MLP neurons of a small language model. Each row is named by its layer, matrix (gate and up: input weights) and neuron, and shows model dimensions 80-143. Each number is 50 + 10 x the weight over its row's rms, rounded and kept within 0 to 99. A neuron's up and down rows have the sign that makes its largest values positive.
A block is one neuron, or neurons of one layer that tend to fire together. After each block is what it responds to, as a language model described it from the Wikipedia text at the highest values.

L7.gate717:57 29 48 48 58 55 57 50 53 42 51 44 54 37 50 32 47 37 52 59 57 43 60 53 63 53 69 62 57 42 44 58 49 69 53 58 50 40 36 38 38 41 60 48 58 59 43 53 58 50 34 55 53 38 70 55 53 50 56 52 58 66 46 58
L7.up717:32 44 58 50 47 41 51 31 57 45 51 62 49 34 40 45 32 42 55 43 46 47 61 48 34 57 42 39 62 27 44 51 33 52 51 53 50 48 26 58 42 66 40 56 45 42 60 40 68 54 46 50 41 50 58 53 37 43 50 52 38 56 35 70
Description: Capitalized words inside titles. Capitalized word or word-start token in the middle of a title or proper name, mostly song and album titles, e.g. It Must Be, Heart, Thunder.

L5.gate49:56 49 46 56 25 53 42 31 31 42 57 51 46 55 43 55 70 63 36 47 52 67 48 56 61 52 58 40 54 52 58 58 52 65 33 75 57 49 54 41 44 54 52 35 51 56 55 56 38 48 47 58 31 59 55 47 60 48 35 70 54 50 58 33
L5.up49:51 46 22 40 46 66 27 36 42 43 40 73 53 36 46 33 48 43 47 65 67 48 51 49 54 57 44 32 50 35 38 66 45 62 44 56 67 49 66 44 36 51 52 46 62 44 42 39 49 55 41 52 40 58 65 55 50 49 57 70 56 65 45 42
L5.gate525:54 39 33 53 52 67 42 43 52 48 52 48 35 44 50 74 47 37 54 65 47 29 44 67 32 52 57 54 47 53 45 57 58 54 42 31 47 44 55 27 57 46 40 48 65 48 65 53 43 41 53 54 46 41 70 66 72 46 54 53 64 47 51 58
L5.up525:48 41 32 42 48 86 39 34 67 26 53 41 53 45 64 50 46 41 73 57 46 37 29 61 45 49 52 59 45 53 28 61 46 56 55 38 63 54 64 46 52 54 39 54 57 46 47 57 42 43 38 53 49 54 62 65 47 38 44 51 63 48 42 49
L5.gate568:58 51 27 54 67 50 55 40 41 35 51 41 57 54 57 47 42 72 49 56 47 47 31 53 50 51 46 46 56 48 50 61 66 51 17 41 55 38 61 27 51 47 47 75 48 55 61 60 45 57 35 63 31 60 33 28 51 56 72 46 51 69 52 63
L5.up568:43 44 68 51 32 41 67 37 33 53 54 42 46 30 35 42 66 63 62 56 57 49 48 52 46 70 39 39 40 59 33 50 36 40 30 45 53 66 50 59 32 43 41 48 29 37 43 39 54 39 43 41 42 56 42 44 45 60 48 60 58 45 52 54
L5.gate654:58 50 44 74 45 54 49 47 45 55 58 59 48 62 50 58 45 42 61 49 49 53 57 47 59 52 57 48 41 49 51 52 35 51 56 30 62 48 58 45 40 60 46 57 65 47 41 51 56 64 48 46 40 25 45 56 45 37 53 42 54 55 31 69
L5.up654:34 45 29 40 67 51 44 50 47 41 51 65 43 60 56 59 49 37 49 33 41 41 40 40 58 60 50 50 40 23 58 54 65 37 50 41 54 47 50 35 47 41 47 64 48 45 56 71 38 44 45 53 43 39 55 38 45 49 54 68 53 61 62 48
Description: Clause-linking connectives. Conjunctions and prepositions that open a subordinate clause or phrase, especially the middle piece of sentence-initial "While", and "Born", "By", "Following", and mid-sentence "that", "with", "when".

L8.gate30:50 63 56 58 39 57 55 57 40 51 52 40 42 40 41 29 50 56 43 58 58 58 47 49 47 60 42 48 61 49 61 37 58 49 48 22 57 57 49 39 41 62 32 53 50 47 40 44 48 49 60 47 41 49 43 48 49 41 46 57 39 46 44 36
L8.up30:46 57 53 46 43 60 54 47 51 34 61 47 33 51 64 57 50 58 50 44 48 47 38 58 50 62 47 62 45 42 49 47 67 51 53 48 48 50 57 49 55 33 49 46 57 39 55 39 60 35 51 26 55 55 55 43 46 50 49 45 63 29 61 51
L8.gate158:56 53 39 57 46 49 52 47 39 55 71 43 40 45 29 62 52 52 51 53 24 70 38 39 53 52 42 44 58 34 45 58 54 57 40 50 52 63 50 44 42 57 34 59 50 51 56 53 43 36 56 56 42 56 39 41 55 54 48 62 53 50 53 73
L8.up158:47 50 56 39 54 26 46 46 39 50 47 53 34 45 37 50 52 41 58 41 56 46 41 42 54 55 48 37 32 69 53 68 44 32 44 42 54 50 59 45 52 71 49 42 33 46 51 62 62 43 55 52 44 61 49 52 45 54 50 45 46 36 51 43
L8.gate288:37 58 44 65 36 55 36 54 41 43 65 47 60 55 23 56 42 53 40 52 60 44 58 60 63 47 23 43 58 32 36 56 43 53 46 41 55 55 64 45 38 57 70 55 59 63 37 54 69 47 63 45 44 40 57 54 66 32 30 49 42 38 45 33
L8.up288:50 56 42 57 48 52 49 40 70 36 33 47 57 49 41 58 57 48 54 60 52 60 44 57 80 55 46 41 54 63 34 63 55 40 57 55 55 49 57 47 44 40 26 43 45 59 57 43 58 47 46 46 47 54 34 57 50 60 53 61 55 74 47 47
L8.gate315:60 35 38 53 59 68 37 48 57 55 54 45 34 61 48 43 54 54 46 59 44 46 34 59 67 41 47 51 55 28 48 65 47 45 65 56 63 49 64 53 50 49 50 64 72 42 53 59 43 58 57 27 50 60 54 53 60 26 36 46 37 44 63 48
L8.up315:47 66 48 44 51 59 44 38 34 48 43 60 34 61 48 51 43 53 52 59 57 40 36 56 65 53 51 46 41 49 50 36 55 53 51 52 51 34 55 58 53 42 39 69 50 38 42 58 29 73 42 37 47 46 54 64 60 61 41 40 48 50 38 55
L8.gate321:38 69 43 40 49 60 48 41 58 41 46 56 52 46 55 35 51 53 34 46 48 61 51 62 57 44 50 37 49 48 55 46 27 73 48 51 27 52 35 41 43 50 51 56 33 56 52 36 56 70 81 21 61 52 38 57 68 59 59 58 59 63 43 49
L8.up321:74 57 35 42 61 39 53 53 62 40 46 55 35 52 47 52 42 44 32 54 34 50 69 43 42 40 43 53 40 48 51 65 53 67 50 56 42 49 73 55 36 45 26 39 56 51 37 54 51 46 67 36 51 40 57 40 64 56 60 59 44 62 58 46
L8.gate392:46 53 45 38 41 72 34 53 54 44 53 46 63 52 46 26 66 55 56 74 45 42 36 57 58 48 42 51 59 43 28 47 46 57 49 38 50 55 41 41 48 61 28 40 46 55 43 47 53 48 74 35 45 41 50 53 50 42 46 57 51 44 58 44
L8.up392:62 51 74 51 64 51 46 45 72 49 39 44 42 49 49 56 55 57 46 61 38 36 50 38 28 64 28 46 42 52 38 41 60 31 46 32 61 56 44 57 48 50 25 48 49 46 59 62 33 66 59 68 48 51 44 51 40 28 48 63 68 53 71 44
L8.gate452:51 62 25 54 60 36 62 48 51 41 34 47 43 44 44 37 41 57 57 56 48 61 40 39 76 55 51 51 42 40 54 34 53 37 48 44 46 43 42 58 59 45 40 58 45 48 54 38 39 38 53 44 55 43 45 47 65 64 48 55 54 51 54 44
L8.up452:41 58 53 31 45 55 49 55 46 54 45 48 51 37 59 56 59 82 50 62 44 49 51 47 59 63 41 53 49 52 52 28 61 47 39 41 56 30 48 33 58 55 50 39 18 58 36 61 56 54 29 71 52 48 46 52 52 48 57 60 57 36 37 60
L8.gate465:39 50 55 48 60 61 43 66 53 41 62 48 48 62 51 44 54 64 56 44 49 72 30 55 61 51 56 54 58 49 47 65 55 59 49 56 46 35 57 49 47 43 53 51 42 51 50 40 65 57 47 43 46 17 45 49 49 25 50 69 60 44 40 49
L8.up465:50 44 45 33 45 54 41 36 45 53 27 58 39 57 53 43 55 37 39 47 54 57 60 18 58 63 38 47 36 57 46 36 53 58 49 57 53 44 47 47 54 51 37 56 54 70 44 57 42 57 39 45 51 55 44 64 40 61 42 55 44 51 69 62
L8.gate538:60 55 50 41 51 73 52 40 46 38 63 26 51 60 58 56 60 37 47 53 68 46 59 52 63 55 56 44 44 48 36 72 62 44 47 56 34 57 64 55 45 57 46 42 56 51 34 64 64 81 52 46 53 60 74 56 51 55 50 64 58 47 50 42
L8.up538:77 51 21 48 50 68 37 44 60 53 52 49 64 47 56 50 56 24 59 62 45 57 37 50 75 49 49 34 44 45 40 55 68 42 41 56 51 48 55 35 50 45 50 55 59 49 54 44 40 52 62 46 43 46 58 62 41 38 55 60 44 58 42 63
L8.gate540:33 36 17 54 44 58 69 44 63 45 45 50 55 70 49 55 48 47 52 55 64 54 48 45 70 56 45 49 51 45 51 43 69 47 40 45 51 62 46 37 35 43 66 61 57 39 43 29 59 51 64 57 47 43 60 48 51 47 57 58 34 54 48 44
L8.up540:32 55 60 61 34 44 50 61 22 40 50 55 34 56 62 62 54 57 61 64 68 58 45 61 47 44 49 42 48 64 57 37 70 47 56 33 36 72 52 59 46 54 51 51 54 49 54 57 35 33 55 52 56 58 56 39 29 34 62 36 44 42 60 65
L8.gate596:52 62 49 51 54 60 52 37 33 49 58 44 36 55 49 33 60 74 51 59 53 40 38 52 57 56 33 41 54 45 56 44 52 53 53 26 54 58 54 56 55 55 45 46 52 53 59 58 43 47 68 53 32 50 42 46 56 41 43 69 49 49 39 36
L8.up596:64 47 48 66 47 45 69 45 51 56 51 61 30 67 49 47 49 57 42 54 49 47 61 41 54 44 27 47 39 60 57 45 58 41 49 24 52 60 44 61 57 52 51 56 48 56 67 55 46 46 55 57 46 52 42 43 61 58 53 42 50 41 28 52
L8.gate612:44 60 49 55 49 56 57 41 56 45 47 46 43 58 38 39 56 48 51 60 51 55 33 40 59 53 47 65 56 59 24 50 72 42 47 46 49 59 45 46 54 71 44 68 45 45 52 56 39 40 60 49 53 47 37 47 60 51 53 71 34 51 46 42
L8.up612:50 38 39 50 51 53 55 59 39 61 44 51 58 43 43 54 53 62 47 73 47 53 49 38 47 55 58 57 51 68 40 34 50 29 27 36 42 59 47 46 53 72 51 33 60 52 38 47 43 50 71 52 46 57 51 65 50 33 46 55 34 53 37 60
L8.gate647:54 43 50 46 46 55 30 50 36 52 34 56 46 51 43 46 52 45 44 50 59 53 31 50 54 45 43 58 64 51 56 53 37 63 36 38 35 53 59 50 61 58 51 48 42 53 32 44 38 64 62 45 41 50 57 38 49 47 55 55 53 49 49 66
L8.up647:57 44 54 33 58 50 53 44 65 52 27 56 54 38 47 55 46 49 36 61 63 58 58 71 56 45 51 52 51 51 52 29 56 54 53 46 37 47 40 51 53 44 49 60 48 57 45 51 38 58 49 58 39 38 65 25 56 53 54 36 27 55 57 41
L8.gate665:61 50 37 63 34 61 47 60 46 48 62 44 49 57 42 61 49 52 48 52 28 56 37 52 59 44 41 45 55 42 44 42 65 58 37 24 69 62 51 58 55 44 47 61 56 56 67 66 38 46 57 54 52 54 43 50 44 57 43 63 52 49 59 43
L8.up665:63 59 49 63 60 61 54 43 49 46 51 47 46 53 51 49 56 65 54 59 59 28 54 44 51 50 56 47 44 64 49 44 57 49 57 55 57 60 47 43 41 65 59 60 75 33 55 53 36 55 54 56 50 62 54 43 48 55 67 59 44 49 47 49
L8.gate675:53 58 33 48 60 40 54 46 53 50 51 67 50 39 52 85 48 38 48 38 49 50 47 51 59 62 39 36 51 56 49 57 59 49 47 29 46 35 49 47 54 37 24 52 61 52 44 51 39 58 46 58 59 43 52 53 60 54 50 50 67 47 51 54
L8.up675:56 43 59 52 47 49 41 52 57 57 46 53 55 50 71 50 48 59 47 63 70 51 47 54 59 52 35 28 50 65 53 28 59 41 42 69 38 49 55 44 60 56 40 67 36 52 52 53 46 54 43 47 55 69 31 52 62 46 49 59 58 67 57 35
L8.gate695:33 56 48 35 19 46 31 52 48 41 60 39 44 51 43 35 40 51 50 57 39 66 44 73 54 49 62 40 61 50 48 44 56 54 51 38 50 46 53 51 43 49 42 42 44 40 32 49 59 46 72 39 49 46 52 38 72 33 56 42 42 35 61 52
L8.up695:44 48 55 48 44 46 35 26 42 60 63 47 45 61 40 54 65 21 45 67 49 43 54 38 45 43 41 45 48 36 34 44 40 56 52 19 59 64 58 39 51 53 57 49 52 33 47 61 44 54 46 50 43 51 41 67 41 48 47 41 36 44 52 46
Description: Clause-boundary connectors. Tokens that open a new clause: commas after introductory phrases ("As of 2019,"), relative pronouns ("who", "that", "which"), and conjunctions ("when", "though").

L8.gate3:29 35 34 56 49 70 49 53 35 34 54 37 56 52 53 50 39 40 58 47 58 52 49 47 54 46 50 52 46 49 50 55 46 67 49 34 40 58 48 70 60 56 49 54 58 48 54 61 44 52 37 46 57 54 40 58 58 35 53 42 51 70 44 41
L8.up3:54 39 45 81 31 58 45 27 50 47 30 47 48 36 42 65 43 54 51 52 51 55 48 51 24 52 50 72 50 27 52 49 41 36 51 47 56 42 54 57 53 48 55 63 53 38 53 57 54 60 53 39 55 51 65 49 43 57 48 55 45 51 48 47
L8.gate6:52 46 65 48 49 69 59 40 23 34 52 46 64 48 51 41 65 44 62 52 46 37 41 49 64 44 65 36 63 62 51 52 67 38 40 71 54 52 48 43 45 75 54 34 52 59 63 50 37 51 57 45 54 47 68 57 55 51 54 67 45 42 53 39
L8.up6:69 55 36 49 40 43 38 41 65 41 59 47 65 44 47 51 50 54 66 43 23 41 53 61 42 60 49 47 64 44 37 53 44 39 54 59 50 57 50 49 61 38 54 59 45 36 64 47 61 65 61 40 31 48 48 48 57 37 49 60 34 54 53 52
L8.gate67:57 51 33 62 53 69 49 41 31 54 40 54 49 38 41 47 38 46 57 86 48 31 51 46 54 42 65 46 46 65 41 73 52 58 44 50 57 55 53 35 42 65 56 61 59 48 51 31 38 53 50 49 49 48 72 62 45 23 44 54 56 47 35 76
L8.up67:58 59 45 67 55 59 67 40 47 30 43 47 50 54 39 49 55 46 53 53 57 52 45 59 47 54 56 49 54 40 43 58 66 42 55 43 60 49 62 40 52 58 43 47 66 54 56 54 57 51 53 61 31 53 52 53 51 55 61 63 52 70 45 41
L8.gate99:53 26 51 48 61 60 40 62 36 52 56 42 60 23 41 52 45 62 58 57 63 55 63 59 70 42 47 43 58 42 46 41 40 54 59 47 47 48 62 46 49 57 35 44 52 31 37 55 57 46 46 45 50 27 37 52 54 48 54 57 43 65 35 63
L8.up99:74 48 47 57 51 62 61 64 45 50 49 50 62 64 55 28 63 57 50 66 55 56 50 56 42 49 66 36 45 70 50 43 38 71 42 55 68 33 66 48 35 41 46 50 71 52 53 50 33 50 48 40 41 51 57 61 58 54 48 54 48 65 46 46
L8.gate133:60 39 20 58 54 61 51 55 41 58 60 49 56 42 29 22 55 54 60 54 52 55 39 57 46 46 50 52 57 44 56 46 51 55 62 47 65 56 49 41 54 46 59 53 63 27 55 38 45 63 68 55 33 43 45 47 50 56 50 39 50 68 32 44
L8.up133:48 54 51 54 43 53 65 52 55 51 59 49 42 56 43 43 55 42 39 39 46 38 57 66 56 64 63 40 72 40 45 42 60 55 54 58 46 46 66 62 60 58 68 53 48 41 35 29 60 43 58 35 49 67 55 59 48 57 59 53 56 40 40 55
L8.gate147:68 46 41 59 43 44 35 38 55 53 49 32 48 57 38 50 59 16 60 45 46 47 60 43 72 47 63 59 63 40 33 47 36 59 70 73 66 49 62 60 61 35 48 50 39 49 39 50 53 68 39 41 42 54 65 62 48 44 45 59 47 49 43 59
L8.up147:49 32 25 73 44 40 43 34 37 49 49 52 44 50 48 30 47 53 63 42 66 73 47 36 50 28 39 35 40 33 50 60 50 52 59 58 37 47 35 49 40 54 40 48 40 40 65 48 58 52 49 51 47 42 41 64 49 51 47 65 52 58 30 59
L8.gate191:40 38 34 53 55 64 47 45 42 47 57 41 50 44 45 38 56 56 64 55 57 48 37 64 42 59 57 54 48 44 63 52 34 62 43 54 60 54 48 41 36 60 58 49 47 44 54 38 70 61 58 40 45 44 56 61 38 40 48 40 49 48 55 55
L8.up191:45 49 54 63 65 50 37 42 47 63 53 38 55 46 37 53 48 59 60 62 48 60 60 35 49 61 58 41 58 50 54 49 56 59 61 46 80 44 54 57 39 71 48 50 39 44 42 49 51 56 45 43 36 49 73 40 49 58 50 57 62 56 31 54
L8.gate210:50 30 45 69 46 57 51 52 62 45 44 24 55 48 53 50 65 31 69 59 51 49 48 59 41 44 60 44 62 62 48 57 48 47 54 60 62 39 51 53 53 68 49 31 50 55 38 66 70 50 50 56 51 45 65 58 46 50 35 46 48 47 57 39
L8.up210:48 38 33 57 43 49 58 71 55 52 44 40 40 55 74 71 50 44 59 69 45 56 47 51 36 57 57 65 34 75 63 40 58 43 63 54 54 45 52 52 58 58 58 54 43 61 38 67 50 40 39 53 61 39 63 56 38 45 38 34 34 49 46 42
L8.gate223:60 37 45 69 43 61 43 33 65 62 54 56 55 52 33 45 72 48 68 64 57 51 46 44 42 59 61 38 48 70 44 44 60 70 45 68 55 44 48 31 49 62 58 51 59 45 29 47 49 52 53 56 57 57 64 55 66 54 48 38 60 49 42 60
L8.up223:72 49 58 60 45 72 61 56 62 56 46 58 52 57 33 49 65 44 57 52 50 49 38 46 33 50 65 44 40 69 41 32 54 51 46 57 34 44 60 43 41 66 67 47 57 55 22 45 53 54 58 58 50 59 66 40 56 57 32 38 57 52 47 67
L8.gate246:50 54 50 54 51 54 53 60 52 40 54 31 42 50 63 42 41 36 58 70 60 51 58 47 56 58 57 65 56 51 60 64 37 50 50 49 65 50 47 51 34 46 52 39 42 47 49 33 61 63 48 72 61 38 40 37 41 38 58 39 31 36 57 55
L8.up246:40 54 44 57 32 69 34 56 51 30 47 59 51 68 63 37 42 60 45 61 37 38 52 50 72 52 62 56 34 55 48 55 43 45 42 45 40 37 51 61 43 67 54 19 46 62 38 35 59 56 45 66 54 43 40 54 52 51 49 36 55 58 57 39
L8.gate346:44 53 54 45 54 61 39 39 47 36 45 40 46 40 20 29 45 50 47 63 21 45 44 59 62 34 49 45 57 42 41 48 68 62 56 48 54 38 47 59 43 34 53 48 55 39 53 41 55 57 65 26 41 65 65 70 47 59 56 54 38 58 47 52
L8.up346:51 52 54 41 65 55 38 36 54 48 46 55 40 48 28 39 42 41 42 55 41 35 48 52 57 43 54 46 52 33 45 43 44 57 63 46 46 38 56 41 46 24 44 51 47 50 40 40 38 58 54 34 42 68 58 49 43 72 69 51 43 56 44 58
L8.gate454:43 29 41 58 62 67 44 47 43 44 44 50 64 64 54 48 44 50 56 51 19 47 47 58 55 42 60 62 56 47 37 66 43 42 45 55 55 43 48 50 50 58 62 49 32 54 48 48 64 63 61 46 43 33 69 53 41 50 51 68 47 64 32 68
L8.up454:40 43 55 39 58 43 41 46 55 55 51 55 44 52 38 47 27 48 63 42 60 59 67 37 63 54 49 66 55 54 50 65 61 45 46 45 43 49 60 52 57 51 59 43 33 47 42 50 58 36 49 43 78 41 54 46 44 31 55 61 43 40 60 54
L8.gate526:63 53 46 80 47 70 57 42 48 47 60 39 64 53 51 60 59 33 56 42 57 42 49 61 51 43 59 63 45 33 46 36 62 52 54 53 47 58 38 54 40 64 49 35 38 48 48 54 46 52 40 33 53 33 52 49 38 42 51 66 55 44 44 40
L8.up526:34 46 58 58 41 49 40 39 49 38 54 53 53 48 47 54 53 49 62 52 39 52 56 50 36 42 57 55 52 61 38 57 28 55 62 65 45 34 48 58 45 53 56 41 51 42 53 53 73 57 57 58 31 44 79 60 47 47 38 47 45 53 51 50
L8.gate616:59 50 34 53 47 60 60 34 63 50 48 40 44 49 35 32 48 52 46 73 56 57 59 31 62 50 52 58 33 38 45 56 49 55 52 62 45 52 43 56 38 56 59 42 60 60 48 36 66 56 79 42 57 50 54 62 53 60 55 66 34 44 36 49
L8.up616:50 49 39 49 51 60 66 56 61 41 48 54 64 45 53 52 48 51 54 57 36 51 55 48 54 53 50 42 22 33 41 50 50 46 58 63 48 52 53 39 39 50 41 54 72 53 56 40 41 52 54 59 58 48 40 51 53 50 67 43 38 58 38 43
L8.gate642:46 53 48 52 44 46 66 64 49 25 55 42 57 45 57 46 56 52 44 54 41 35 31 48 61 45 47 56 49 47 42 60 65 58 45 35 68 47 63 54 56 50 54 64 44 27 69 53 41 36 66 52 47 40 59 58 57 44 57 47 32 47 51 42
L8.up642:53 39 55 57 47 57 40 46 54 54 47 41 51 42 24 42 36 42 48 57 34 53 57 67 54 53 62 39 64 49 40 57 58 36 59 53 74 57 44 57 37 56 33 24 41 53 50 68 43 50 64 36 71 60 53 61 41 55 62 57 54 70 36 47
L8.gate733:42 39 61 38 69 52 48 56 53 50 53 54 41 51 67 56 64 52 55 45 33 58 44 58 60 46 60 37 51 29 26 49 46 53 44 51 46 56 42 41 34 48 53 37 67 58 43 57 40 47 55 48 44 53 29 40 52 68 64 34 41 54 50 45
L8.up733:67 64 51 56 45 75 47 50 48 55 38 50 58 56 58 52 54 37 54 53 49 37 50 60 60 45 62 44 64 66 55 71 59 54 48 61 35 48 46 73 43 64 53 46 51 37 47 44 56 60 39 40 46 41 38 42 49 42 33 59 55 50 54 32
Description: Capitalized word-start fragments. Opening piece of a capitalized word, often right after an opening quote in song or album titles, e.g. "The Door", "Give", "I'm", Thermo, Stefania, DTH.

L7.gate642:22 59 56 47 44 67 41 57 37 35 66 44 51 64 41 39 58 55 55 37 45 48 17 66 49 55 39 55 36 32 53 56 65 49 41 46 69 55 46 36 45 38 42 54 77 50 57 56 64 44 47 25 53 55 61 55 48 50 43 43 50 42 54 54
L7.up642:48 62 51 61 56 52 61 45 50 64 48 44 62 58 49 46 51 34 60 53 61 52 39 49 29 52 56 39 52 51 53 56 47 25 52 55 51 61 49 42 57 51 47 49 63 57 47 36 54 42 47 51 31 58 54 15 52 44 35 49 45 45 47 58
Description: Introductory-phrase comma. Commas closing a sentence-opening adverbial phrase, mostly of time or place, as in "As of the 2020 census," or "In the 1830s,"; weakly, year digits like 1986.

L5.gate355:47 51 41 71 40 61 39 53 35 52 45 39 57 36 34 45 44 53 57 57 41 53 47 47 49 58 48 48 49 49 24 53 43 60 73 48 54 48 35 46 45 64 43 36 32 36 41 44 58 42 46 63 48 49 52 59 45 57 33 42 34 60 45 47
L5.up355:39 39 53 69 50 70 49 56 60 49 38 50 63 43 44 53 41 38 49 61 49 46 53 43 40 56 70 41 43 43 46 68 42 52 62 57 42 51 47 49 50 44 37 38 38 41 41 45 46 38 29 66 39 45 62 32 31 52 61 55 60 62 43 48
L5.gate630:49 59 51 76 48 52 54 54 58 68 58 56 58 28 39 44 50 48 55 40 60 61 51 41 46 48 43 52 59 49 51 42 24 56 58 60 60 59 49 30 26 55 48 36 36 61 37 40 68 55 36 49 50 42 47 42 56 53 54 52 62 59 42 51
L5.up630:43 40 35 72 42 45 54 41 63 58 43 46 54 53 56 45 53 41 42 59 24 52 45 47 49 53 60 51 52 77 55 54 53 58 59 55 40 57 39 51 42 53 51 67 32 47 58 51 61 73 48 41 65 55 57 32 49 40 57 50 50 58 64 73
L5.gate657:46 57 37 60 31 32 56 50 42 63 36 49 37 51 29 59 49 44 54 51 52 58 53 35 49 55 32 28 49 52 69 52 55 58 53 55 60 48 38 48 35 46 55 52 36 32 36 48 64 60 41 47 64 45 46 60 50 32 51 44 62 52 56 39
L5.up657:46 28 67 48 59 48 53 50 58 47 58 54 45 67 54 55 44 42 64 42 34 65 63 65 51 50 46 46 36 50 51 67 40 63 52 51 61 51 43 28 37 47 61 50 59 43 38 42 64 50 41 38 42 30 64 53 36 39 46 59 47 49 52 56
L5.gate673:54 49 44 56 62 59 41 63 35 46 67 30 44 37 33 52 43 51 47 50 40 43 52 55 55 61 67 57 51 44 49 43 40 47 39 42 40 50 39 44 48 39 39 44 47 48 53 43 61 49 40 32 52 36 47 71 33 35 47 71 44 51 54 46
L5.up673:49 44 47 60 47 52 46 55 68 48 39 39 55 35 43 65 57 65 65 55 49 36 63 34 47 45 59 27 44 59 50 52 42 36 49 58 29 73 42 51 50 66 52 43 45 53 52 48 35 38 57 59 57 41 66 50 54 45 54 52 47 52 49 55
Description: Title and name pieces. Capitalized function words beginning or inside titles in tables and track lists (The, In, to), plus mid-word pieces of proper names (Indonesia, Maccabi).